python train.py --n_layer=8 --d_model=384 --n_head=6 --n_kv_head=6 --head_dim=64 --d_mlp=2304 --vocab_size=2048 --activation="gelu" --norm="layernorm" --norm_place="pre" --norm_eps=1e-05 --positions="alibi" --qk_norm=true --attn_scale=0.159 --bias="all" --tie_embeddings=true --parallel_block=false --init="normal" --init_std_qkv=0.022 --init_std_o=0.0055 --init_std_up=0.022 --init_std_down=0.00225 --optimizer="muon_variant" --lr=0.013 --lr_mult_o=1.5 --lr_mult_up=1.31 --lr_mult_down=3.0 --beta1=0.9 --lr_head=0.00504 --grad_clip=1.0 --warmup_steps=0 --schedule="wsd" --decay_fraction=1.0 --decay_shape="linear" --final_lr_fraction=0.0 --batch_tokens=65536 --seq_len=256 --doc_mask=true --train_tokens=375600000 --steps=5732 --dataset="wikipedia_en"
MLP neurons of a small language model. Each row is named by its layer, matrix (down: output weights) and neuron, and shows model dimensions 256-383. Each number is 128 + 24 x the weight over its row's rms, rounded and kept within 0 to 255. Numbers have three digits each.
A block is one neuron, or neurons of one layer that tend to fire together. After each block is what it responds to, as a language model described it from the Wikipedia text at the highest values.

L4.down298:101133088151114084119143106095146161067124122102136137084130112154116119155101120118107099149158135173150120123148148096107136116127164136144119110128158133100150115099125161133098125097084128108163151094116105136131167144128176117148101131141144132155175117146125144132155144114121101147153170149128156118129085105148114111104135142145142126107089146141093134154125087149153134126145
L4.down563:129139134118144134101162146097154128141113076072104097076162123118139145140134124161142154092067160110134124139145121113134078141109163094091145130188132142164122115090112140136166115144100130156127136154161161150110147107146099154116111182118157143133109122144113130178099139109119151133138148113174113151076154122130081130168115136149139133119066123110112172111111116164107126135106
L4.down1246:133148113111105145107107113137134142145133101089114125115130121113099107107148130109125159104079116129123122095153141081081172172130098156115170097151071138094172095105187143142113164114134075129189117088103118147143149148119143129125125159136151114143130122132093178091130128139150153095158162095109127122170137175135142120122114135150123060081150083103127131124117136175099147121152
L4.down1417:101085122154158119121157120129142121141144100116081163117115125095127101117129097139150056179134135176097117127113119125127111112115119131167125092113130148143075092151120097144159129133147168137134185103110138098151099112115107112118083177133167139136129108126052130118097139130131139123104108115124123152186118113083153105099135132142107135127130153153087085156129114174171140130125
L4.down1434:109149148144137080106142053116117189143123065076136164105098151107123116143134165156145130141083091114097124099159152107152120136126123135138175108139133137114149150143158111143113159111124094151120131149187138133109108123142134156138094096136129176150141099158099162131125152107114117120121141108101095163134185172074120148149129168112120136142109142141131141080118123147113091108120
L4.down1552:126129165125154105126110092160162126152139127128122104118095142150142154158150132131140157116095151132125090098133124193169151131143122141116136124151105100110120098171129130144088136122131118170105140139099136130173134100132098095170145147138127166161140104072138122120102124124120123180130170136126111094139193092118098124151142098132107097135154134107114155095123112095157135078103
L4.down1732:104175143086143117138099143086125167133155175192154140157166104114159130172117099128114184134139124143147124187153129107195132140118135119092141166140090124111164121145073145176130133158121141163088115167128129116149137150107139143108112129141101168120115106127118131134119092135152124076125091132095153082131121134135140122129128134131185150158145117103153115144114125176121081082127
L4.down1816:106117114179125105133145140125136060174120085143106109133118124128094107151120112120121098138118126113136149111132093147144154093106089116089107105121119103117109126194115132135115103158091138095147093145153121112140176129113129127166137142113106127108140187105113144132150121159144078099159125151180098100128092179100113108137119128104155129124148126117155157158126139127140125166123
Responds to: Mid-word continuation fragments

L4.down481:098111084153138140132140132129101088122152093063103104113146107117118083097121175174116116135136161150127131142148091140121091128109117104136105086115105136183149129119098060115109126133149139157151131115151116123162140123075134112125077130134157140141121140154088145166130118122092130115126112105081128108138094146145115092128135151146142121108155137142145137146146142162117102167080
L4.down640:101136122126125104078158148147126152104155121123113135181118168129157160095134131106142118124119136071156139140131136122149167130159169093128162161105140125132168133108104115120121122134104104145129121090181154168122132127087118155139121139135146099104138132091139124150151105120091074147089122155160137121162103112119106112132145115111143128125137132145128152123108116083141096138140
L4.down1084:135135150201143111125130137127135133105103117094133141154127108127129107106133141152123094155131176172135075124101138161127118129158126110149124162125141106181163145133126126102147117127180145117168156145149153151147149143122115119152116141094134167170098115161141132104140132109109124133138157137164149139137120131137096161155164171112134111130126120135108092144123106114157095116157
L4.down1130:169139126112131115149109132132115157162154075099123094135108111110149135136169141079134101156121152098133163096129093131102138155113119155099111106103132096121130119155086174097110149076142124082114130122130112080103128166134111111098153121111146168194169148110106139161118146093086107173131138107151129121110119140127161100171185153109112148135092110141140149108126153096137151098116
L4.down1231:127118109107175132146120148172136089095130147111161103107101147121110144088082133102134110135128135118095090135174125117119140133110147079153166166122156110188107167128158106115133122139148151103106179134145136097167125116143155119155172160161127134143123179115144162122116089134144111095123134157155147096128120121114134131148145161143139171097102110148143097162140131127151115137117
L4.down1233:126120168186164100150129106131110164149132098076140084125126109091114139077113108100127086112095151156160109140190116154115153133125148134155139161114127129169129126129116130134146044164132134138147106143117133170141133083120154117144121127150119103136157168099102136116124133099145128134152164146084133113129196101143075097136154135129130133175145147133143102109111117132089161151155
L4.down1923:125116141127144121118197110157111145125137057108088115141120124128138150136111127123134110193109162100176113134098100107128138128154133132116159106145116110136123128106130153107099137109130116131114128133145139144117109114101123111082123145125133128119139145148100161150133129129142133146122157140136199120095094111092136174148144161122126149109135139094154152124148136127166129132119
L4.down2023:151121142128115086138121121072123125129107072148178175160129133138126126156137092075124141130157123173166139101127150102090119144129114138126165115139147143141082130116101160139132134101122119090134129104105146114151111119131128139129097114153086127086118183140133130127126138128125130152136178128174138128100122153083098111118148123166161167143195149098099105156134114115136119137143
Responds to: Mid-word subword fragments

L5.down115:100113048104122177111112135127134129119142214212111140102101096125180137130126110114106156120124089115113138154152123138131155103142105116120096144143138140126148145122118169102163123151131142137135177133115136148175134132094167123167127150165157100109102048155154146122130116140147137116144157173137123131124146138151147139146137128106179129109092095147102110115189163142109091110115
L5.down586:158155120166190081110136123123155137131125154201128160110139120105143104135139180136112178070176155137129132099103136119098146123122122138164152161152151172098089139117140121082167179124127148148112131113127168163133181159134099145133109124141137097075104124123152123120115134114107100111132149099105127086109143107113128091148141152104078113125113138136113075132126132128194086099105
Responds to: Prepositions after content nouns

L4.down138:124119141122135129137105184133139060141127067140091173128130097125102130137124141118120140126122115152153169131157143127116109116097117132118105200177159134126088128118133175161177145140144111116126115100128146112143131101133116082105097137137095111139154127117159119140126161170126143101133121113159152166084071127160134094128137133157114138121116112164103146105155119116109134122136
L4.down149:128133125085133126144122079090089073172102109082108118088129111134149119131122117114135132190117119121134159199108109084131138125103142146123153149132110176136135116148110139108157096136153094090158107129144138147112147149220133118135138132164139114145189121126104085149123113114105117147114116100115105185132132130142146157174133107153113132088176109098113115092096159153186096120096
L4.down850:107177144110117124120111149122133125131145104114135168118099133136116074120102127160200132100098125097097154087127130081151142113174113104121144174117136119097092122114103130162122129149153142104105114093138151136121146137156164091190122126128124127115133084112137127117145100190157122132095121116147117100131124118149133144123103099111113097112143139154179129137116116144128128077094
L4.down877:135163094129113101124124123122211109174106104104132121082136130141150140128147115136140107137075123118160168147121108120153120153135097146130138149112162128127101122136153109120101151112109169118112132131086154147140148143164113108167113147095106134174145166146125128136123123128158094136143126151126097142148135098126134156144135103105159153143118099162141093168109161145116096112155
L4.down1049:078133123129101151119119122140112112113073151160117141087093129143113139158166084132153155120138144145136128137159164112131121078091147150145076113125128102149087117120103157125114133121181140102131111133104146096086130146149130112104106115153181134152092131113096135131153140153129148100093180159114162126155156137139147147131113142112132143124116133103131132153141098116174084136079
L4.down1310:143134099085114146124157156110152156162151121142102144114148102148099167105130113150094112133146102124151106173111144120103130142151132142135155169120138089120066128125150138103116188135130115097129186099086111137148104116108104137130152163120157090158120120197150138122144125125135156121138139118138120114121133128118132086150139121101147151115117096160119148131107129132127128132123
L4.down1804:139139159147131115138113101102114132126128147139134142110109098129147121121094109124126091157146119124107080102121117123125157073137098158139123147162139094128069122129109176162088159084154151106119133119106117106117101095152142102079120131171178126132137101092122137119136096163112113132127141114149124127124169060177147125116065099109084144107150116116104128136179092161117129148114
L4.down1960:202132082143085174136151137131157118130116082136146129074148109125181111129200111096121176143183110140142145171115133120108115149098149129139121151120117141156150136098143105151138157136125107119137138095095109137138157137136107126152121151155154131198148165117154137142091089164102072102112070132137128173166127168108182157158114105149158134123159169130127132092121103131107117178118
Responds to: Connectors after subject nouns

L4.down438:153160095162141132122132123099127100148113110141078105148135083165095148110108113089125118126078116149071110110170095155125162128117119159137124101140154131160111129147126125134152122134139160119137149121141165145159115185146122098082139120166127151173119095158134130183175144153076131143086142125148121103090135107132151143112123133150131143149108137094119152146196109104146074121152
L4.down547:120141156109160117110130149131127124109115141136129145139137121159132132090157125108141153176126102173144153154171135140170117137121141114118107153112108135141168107130139108134128150103146157105179140109161109121137111125134106132173134111087127137090093142183101125121154121140133141110188127128107158158100099143170123103139079159121083099118135083148186102128129092127092110084163
L4.down560:142137145113095093140060167124113099152117169080104160165181140126125146107138135129153187094116121119116154129118110121121136137121152130151187155126145151174125129105157196175133105113146104116136190147112154143114118165145096119126079155129155115150126161065162127128138129130129156103110125118116076124117138132151166111128105089150111137113123126131135131148132131163156105132097
L4.down612:155103141109126127134130125150129182094113081130091093178114120130147119094147132096128089135115117136137112130142126123125171118186142163137109164118111124159160094094125137171142145142127135106151138146154146141144154138157115153153129115095106168088106133100145115102198178122096135073161072144144151124115123158147119094114110146139164094144136146155099123094156131116088130136142
L4.down757:160111144168159131175138102117098133146101114112104192115154125122134119152177175125138141149145120088095157120189148118172117166092143130077153134124124116106132160089174099101154118143096165132131161143088136150156109125159126126165125119110123127140118158133151112173157148166124126110135136145155112103117144096123130099132127090110145134136113122124132106133151096147140127130124
L4.down1389:113162130112100176117125138144125108113158097120147116139145137167115091149143100112133135113131102195113120120127145101145171111124154133179129109136087117169129146132096164147124061128115112137156074086114117155106176059126119149108102147163121114145146130094090143138072187123124126098083110133145091115158123118116170129141153133120109193132110110130155105105144173148106118114114
L4.down1556:124143147114167119157086146173102092090087141118095135124146144132112135136140146105138096090159109110155132132118107101156153146127112107150142082165118116138155092125138080139084108158145169128106123108083098092116106109121111165120102098100132093119124114140157138159157077092158122158164124107114152116123119153152159135159098102115123130135080130101169137131140092164153155123145
L4.down1839:123119131153153152133117114158141117109154092159148156143160124142156175122112133141157102103098102125121108112143118126136104132137135144105130127126129123136106152141147129115151145125083137171122144110144151148138082076113157097061142153131130104090144146134113124108125121134104169120110148108146139137086146108155171169173090165096119138180132140163077134133115137146135107113118
Responds to: List line breaks

L3.down472:105131154168149121154142088108135160122127081153130156120150132118157128118166086098160147188140121143119155122162100119169088146164094128140127128137159123151135134147134128135119158122162129150136142095098106121170132140156098120119143145170085125127141136116105143116114119129153121113135108106090167140138118131109117139130115087111104139123176122158083099094115127154118086163120
L3.down496:135146108146122150128134118102102151138150127160123151132150092089086124160156143135148103129172107124132175139145075129125118123168167094084125177155126104121168124102099083144139143140152120138081143100113151102145114103125125135079155120152159145121146126173140133101121095184089115145136138117114142107156155138121107153157115142096095171105161091118129116178144128119143152129123
L3.down899:127150111155127130131121107123116134094132106158119127148104095121175160159130160177133131146125104143132145129110073150120096167119108118127150128141115122122201150116094146097154164116090109207081132147141134084177104123134125108114163085112152120128085130092105105117157140157156155160109117117126159138087131114134141134193131166141084127174163116130132140145169076139116140152129
L3.down1921:096108147164118142174150140115121131119091093162137126125093115108133133123117094148133124131094112116135160114123091118146109109168157110108122121137108089111105106123103127110168168141135102164099178122106121125134117130133131117094130120128139154123143160146133114102111089180110130112129096100103146137149117122129135144154083107128138143135163081110133153159109125128143106098158
Responds to: Verb-completing word pieces

L5.down758:113109127136144135168124108165160118082093144173151165162126115175105126122128114150114153175144126156102111126106142127103123153112146145123111110084149137084087099164120131139178099159110120110127089136111126161142111135118193124099090079129122159122148130163123125134132158112102105156121113140156164162144145159106159168062120115194105132115130092118136142081147145092129125095156
L5.down1474:103147111130150134084108113117109112103127185202145121150109149112123136113145091128131099164182118119122103149110114093159123176147127115122130143120124094094130111153058157150099124138117155152091140126137125149134191126098173137122115102123135160120133148103102140108142137198146150094097094112129141076142127139118143132119141125142134162119150108101114079114158108134184095091102
Responds to: Verb inflection suffixes

L5.down252:129142121157178164084143137148074127136130168144109109135093125036140170111116136121080125110142147079115159132138146111119175051102129170136106137139157102112129118122117119121135120169129138088131170143136138125132093150133099099136157143109134135109084115122159136106156108134094131135151145121124117103119119134083110150147119104127095140113087133064129129110105171132113173126145
L5.down1007:120133078130130120116116077124129161138145133082092135137098111131107128134093098100115112120137123077130145122126149195121150148148144123118143101168132167114178130126088059144112089114118129114133111118152114177181099138149090162134140151150143144127134117143174125148175155155125127088120153181130112107113134178160125133142079104101130149130111121078160161159130134134110141140108
Responds to: Person-name final subwords

L4.down168:146150147164100149119077122147147124130094155184088073116113141122137109126131159120155106065165125112083124100076149137122119109096079098119128131108154137110129114129103145138133153113104128101115150166139100125149103094138134112079171110149134127136145114157139192154174098128102113105121117110101127085129146115110157131150153140146098130128142158137130134110151161158157116140111
L4.down829:120112131146110106107112134122106114101140123115156119089119107138081145132162123123121123060111161113149144127133138122130146121143115162084126196110099135112120131124137126137068142150121163108125112138144155147136102133182136162114133185124138151096102143138143131120170168145125145061113070156132097127115126099122103127128161119115127103116090093126126079095143149116144171147123
L4.down1027:142129158122143133124143132136176124120135115095128087062127157168124097140121116126127151111144103133148164139118172141153130078151162149145097145115129126142130125117150074109147133147156114119108110153122184143160134101118126089155138104056093120117151123122106145148157137104126156116150105124122141121124146135096159140148116096110118139120174148107130082111095083147152103107139
L4.down1050:161106112165114107134123089101111116155114108093114137110162106134158126127124129118106181186133103139121126110119164141178150134104150166126134116075128137097167119111153107150142093144152141097136132127169146136179178094139084116142121081090082119128122092162126121124083156123068147123091149116129153131101161123158115151126145121099086136128122136125116154134086161113145163144119
L4.down1080:143098131102098141157129125153131125152117181154138130163125155141103133125127126095156153152132140100147099148152187125114121144139142128126131102140156107128128146104165117125086101085147154124113135136098080129119104142115138169161096157117079094147119117140120131087153121166121110136138130106118118167142131118098151122116146098133209115139149120105149101122105100122132132146116
L4.down1184:120133142131133148111129107128134110117131159082091081162147173089156142141101101114105097128131164113130096127110118127108161112129102109119130124086165102124101163126136133112164099162136187116151153133110150172128115119148058123133147153143130129137093110107144145157154133134121119130132139106196127094133145139099110144191093108097095087092151139142152099130094144175146122135094
L4.down1812:081129135146168134115097134151175136110102126121123158178154135123165095130086124150135128107113099151099085109136155131122151175137134136111107156108128120145139109124123121107145108093099105164157095093142137164122120138072165127135148144131135137127127181142102123155123142093067104148134122127162136095133182134138137133132134140134136138144161132142123135083149158148118160102119
L4.down2237:109105141151141108150129166132139149139107184105149164091119112117134135092141106127101159130127127101125169127183121139133144112124168143115120149097146157153137185135133141131147134097165155100157147145117121171104158096127130189124132124131132132152112093158125136120139140081097095154174131107118127150142080121121139147102134140104125177110136156104118103118090118159158130096083
Responds to: Surname final word-pieces

L3.down1044:179078097131134123142177143112081121152168187138145143122117175133145108136126120154139083126104142124140119112145101141110125128139125142122136134167138147140112167154104099118105122141140101114127108110139111118142144148132126115158116138122117128211172107131103132123165148126159151110139124123110174157120097110096147114150156106132145120132200101106157122143127132154140114117115
L3.down1534:120097125129113152142144123139124144144180107145133166139138141134160122138140092119135116074152128081137128138116168112132125091088156189147134156111135128092155141144127103154165127138134147118150127145145126138112143169093102116118151180111120141116136095156150077128114143125101119111189175152142121175154127113100097089079166121123102159141128140109103085138105142117132141143140
L3.down1713:129095117142095105133152069131156133086134124104128100122118118154131119120130127126127130083126148122155128130099112183144134179097125146163100113109134166124143147114121119135124135157129149165157139121098176201118116137134139166114140164139143099120115093129057169174145136152091116175137165159122114144136145126132090112138158131137223107100073104123116110169128140167128128158126
L3.down2268:143124145151167145134123106098099142175135110059124119093106165129146108159137126121129100120089146121134143118099105163090110095142143132151071103131152126105117153119131104106108125129173107163088149120150164108192157136144138112127135158151137116130129142132111176070128117129117133092148110141130133110084176154132113166113142100116102112141096131110149166177089136108078156147154
Responds to: Mid-word subword fragments

L5.down63:095146115128130154164132134078159177145112129087143137157140128129116109115130089164113140132122092110172116123126108092102102143080096135165117133154082157204122165143117131137126143089070143123096140153128117146125099147121114130097145139139125092121095134139097128146132114171125124149111133120165133100144104116107134094170129179142112079089151136145102116109109155113134120089123
L5.down1436:120167161127157114136126140131146145124131057095140116167106146128130130142137138109123120112145178141106158137152142152118129131136114115068124130118130100153140116156114130147123164123079140129123124125121154126186091092108092105141150140136135135121103111164114103093080145123163147126122122126128115113129125086070139133090104143088135129122154093150146129101154141116147125132115
Responds to: Word-initial "st" fragment

L5.down723:136151156120123146143173118089099178132117255170128141093135153136144154096199108126151137087099146090140140135143140157142171148124115122149116119120109144131106155140119102127140087117092143110147167151140127112138143116123138107147118133150119164115128093164174067122107126171141098100161122127129146104122131112146116089143118128148138141137150138143147094158194122081114123113108
L5.down1096:140122110113128123136086095156118164151135203150126135129099135126126173103143096117162145105133116109153179154136141156101159154081125142117105096143163144088116117132113119133137097100135156089146132146132119155136091109142124134123120146140146146124094151109140086155161136128106099114148122104123139105189131111117099101100094067137086114099135106131140111115177120124127138137070
Responds to: List row terminators

L3.down172:133131099128144113136129085135121114143132139112127128106129109156141105194118181132139146159122157155140121182150142148131121180132117122140128130165172146136115143112062132125125136127122129140115144135150107153115150164097137127148111158140140118143119140138149125142123131169147164077133088131130141101103111153109118107101173101137155086104170120095116109136143138114164108111122
L3.down888:127133152103139123120115087133165105086128152132130150144149110126149080122152138094119131132160149097113141110172167123123104126093117101142107121154105124163105148114105148154099088129131127120125106125125103162122120108114158121142105157131147157146151104113109138143160137107175136109129091144158153201082131128123124125122165105157050142175079101096142110129166115158090095095098
L3.down959:134127134131130108102086103118095069174182098131123131092130132159136121097164161102137188156139125146171151104076120141155143141142100098160157157140109116143138116149124130156124128113122119178096117129097125142107113132147129095113126125120115139129095120120175112141140195125143142139133115150101124095117146115118110122120107159147144124154146167055137106119121146122135127122098
L3.down1232:141129122075179107114103171113095123137141143153165120121158160140141069128118145115141142098133155134120136104158147137151132161095137145164119127093097097138116096099110129106111144166067139143172166167128142126127142160093102093096081124101135105167145147132110160121110147140105137146155148108115093137146111144130131144125076128166147150149133114095135115130103139139127132138105
Responds to: The word "of"

L3.down33:130138122140152118149142122117108123109157107106144140135120093098111121145112105101131158097102129091172182146115146151158076094117147137102130134135156117142144098118138123101152119101167171161178131159165143148124087128157106166146132121149124131154130181117121139135125117149101148146097119142083123148109133092129172108163154103126132127146118140132136137157129136103115110141110
L3.down986:159134152112160142119128132157146149111106148087167116118121109144092132114117111113104144118094117166120123119152106135162138150120130163133179149136100136112111174116125122139177146154161100134153106143131113120160120075181109146098172138119102092159102154122152147197150164151136132110141087099135114081125165129152117134103154121115129128111189134149138116129097136140121070151129
L3.down1003:164116152114097116181129140128143153106133111109121083110131132110152126117160120082126156100124122120100158111095111109148126145159122127108162114177134113070136100138134133167157098136156097140117137086151091125133147139099146108153133123142107116113110158124129179139127124111137117129126113125143159153100118102147134115131181147145138106113088152116134130127112120121132081143100
L3.down1652:133121169133144109132141127129133151106114127145119138092092077122111121145132177124144169108083118114108155173172111121112102116138127186152156111099117147094111104129158087133121125120132150158155110139109154067134132110125089145103150155134140131113098122111155107112170153135158096157136134165105116134134117112161068129143151096144131142186113096150125153140105118149117105105144
Responds to: Partitive "of" and word fragments

L3.down574:160115145124160150136105162120111123185158150123147134128133148126144104139158059125165142061142177137145082123128130111134128076121126115075124157154106123119126125087110125112109112142102108154105141137141098149133121085161092176157102133170108138076133086124150087100119090150116178098143134124132094148127109107112120109121104098103161124158173095145113116133126124128147114130118
L3.down832:114098087154099150120094108097125137110067121107138083145133078086145110099164109135109139116161146168135199098125087137129167093140125145136152073107128122123109165131094095199165136146150164106146166111162143117107145091099108117124104148115154129148149106127156100182139106130147138130146127127114151137121178137120161106127112131144107135130180145104103118145159124118131136145057
L3.down1173:134118098130150121156089100135125158148121138123126098169122107123146104158120166122156125157116129142177154121107121177092134144123128121147134128129170121137160158105128165118129123150141126106145155143162140134156103136140111137115147119109150127070113113151144162140095111130078112113110108102130106139098125144110184138124109156126113104140142135139124087069100130136163140142073
L3.down2287:091117139126126158079127135119118133114152126160121109115125138176167101142136082129166123071160112127140137090162147134148155121157134124154099196144124139066142137122099100174132120114078111072136104152073157126152106155131155134116146138127122108148128157148126106109156153113134116131118082141152124126114183117146127142141092133186087161131082112151087110112127115124143125125093
Responds to: Mid-name word pieces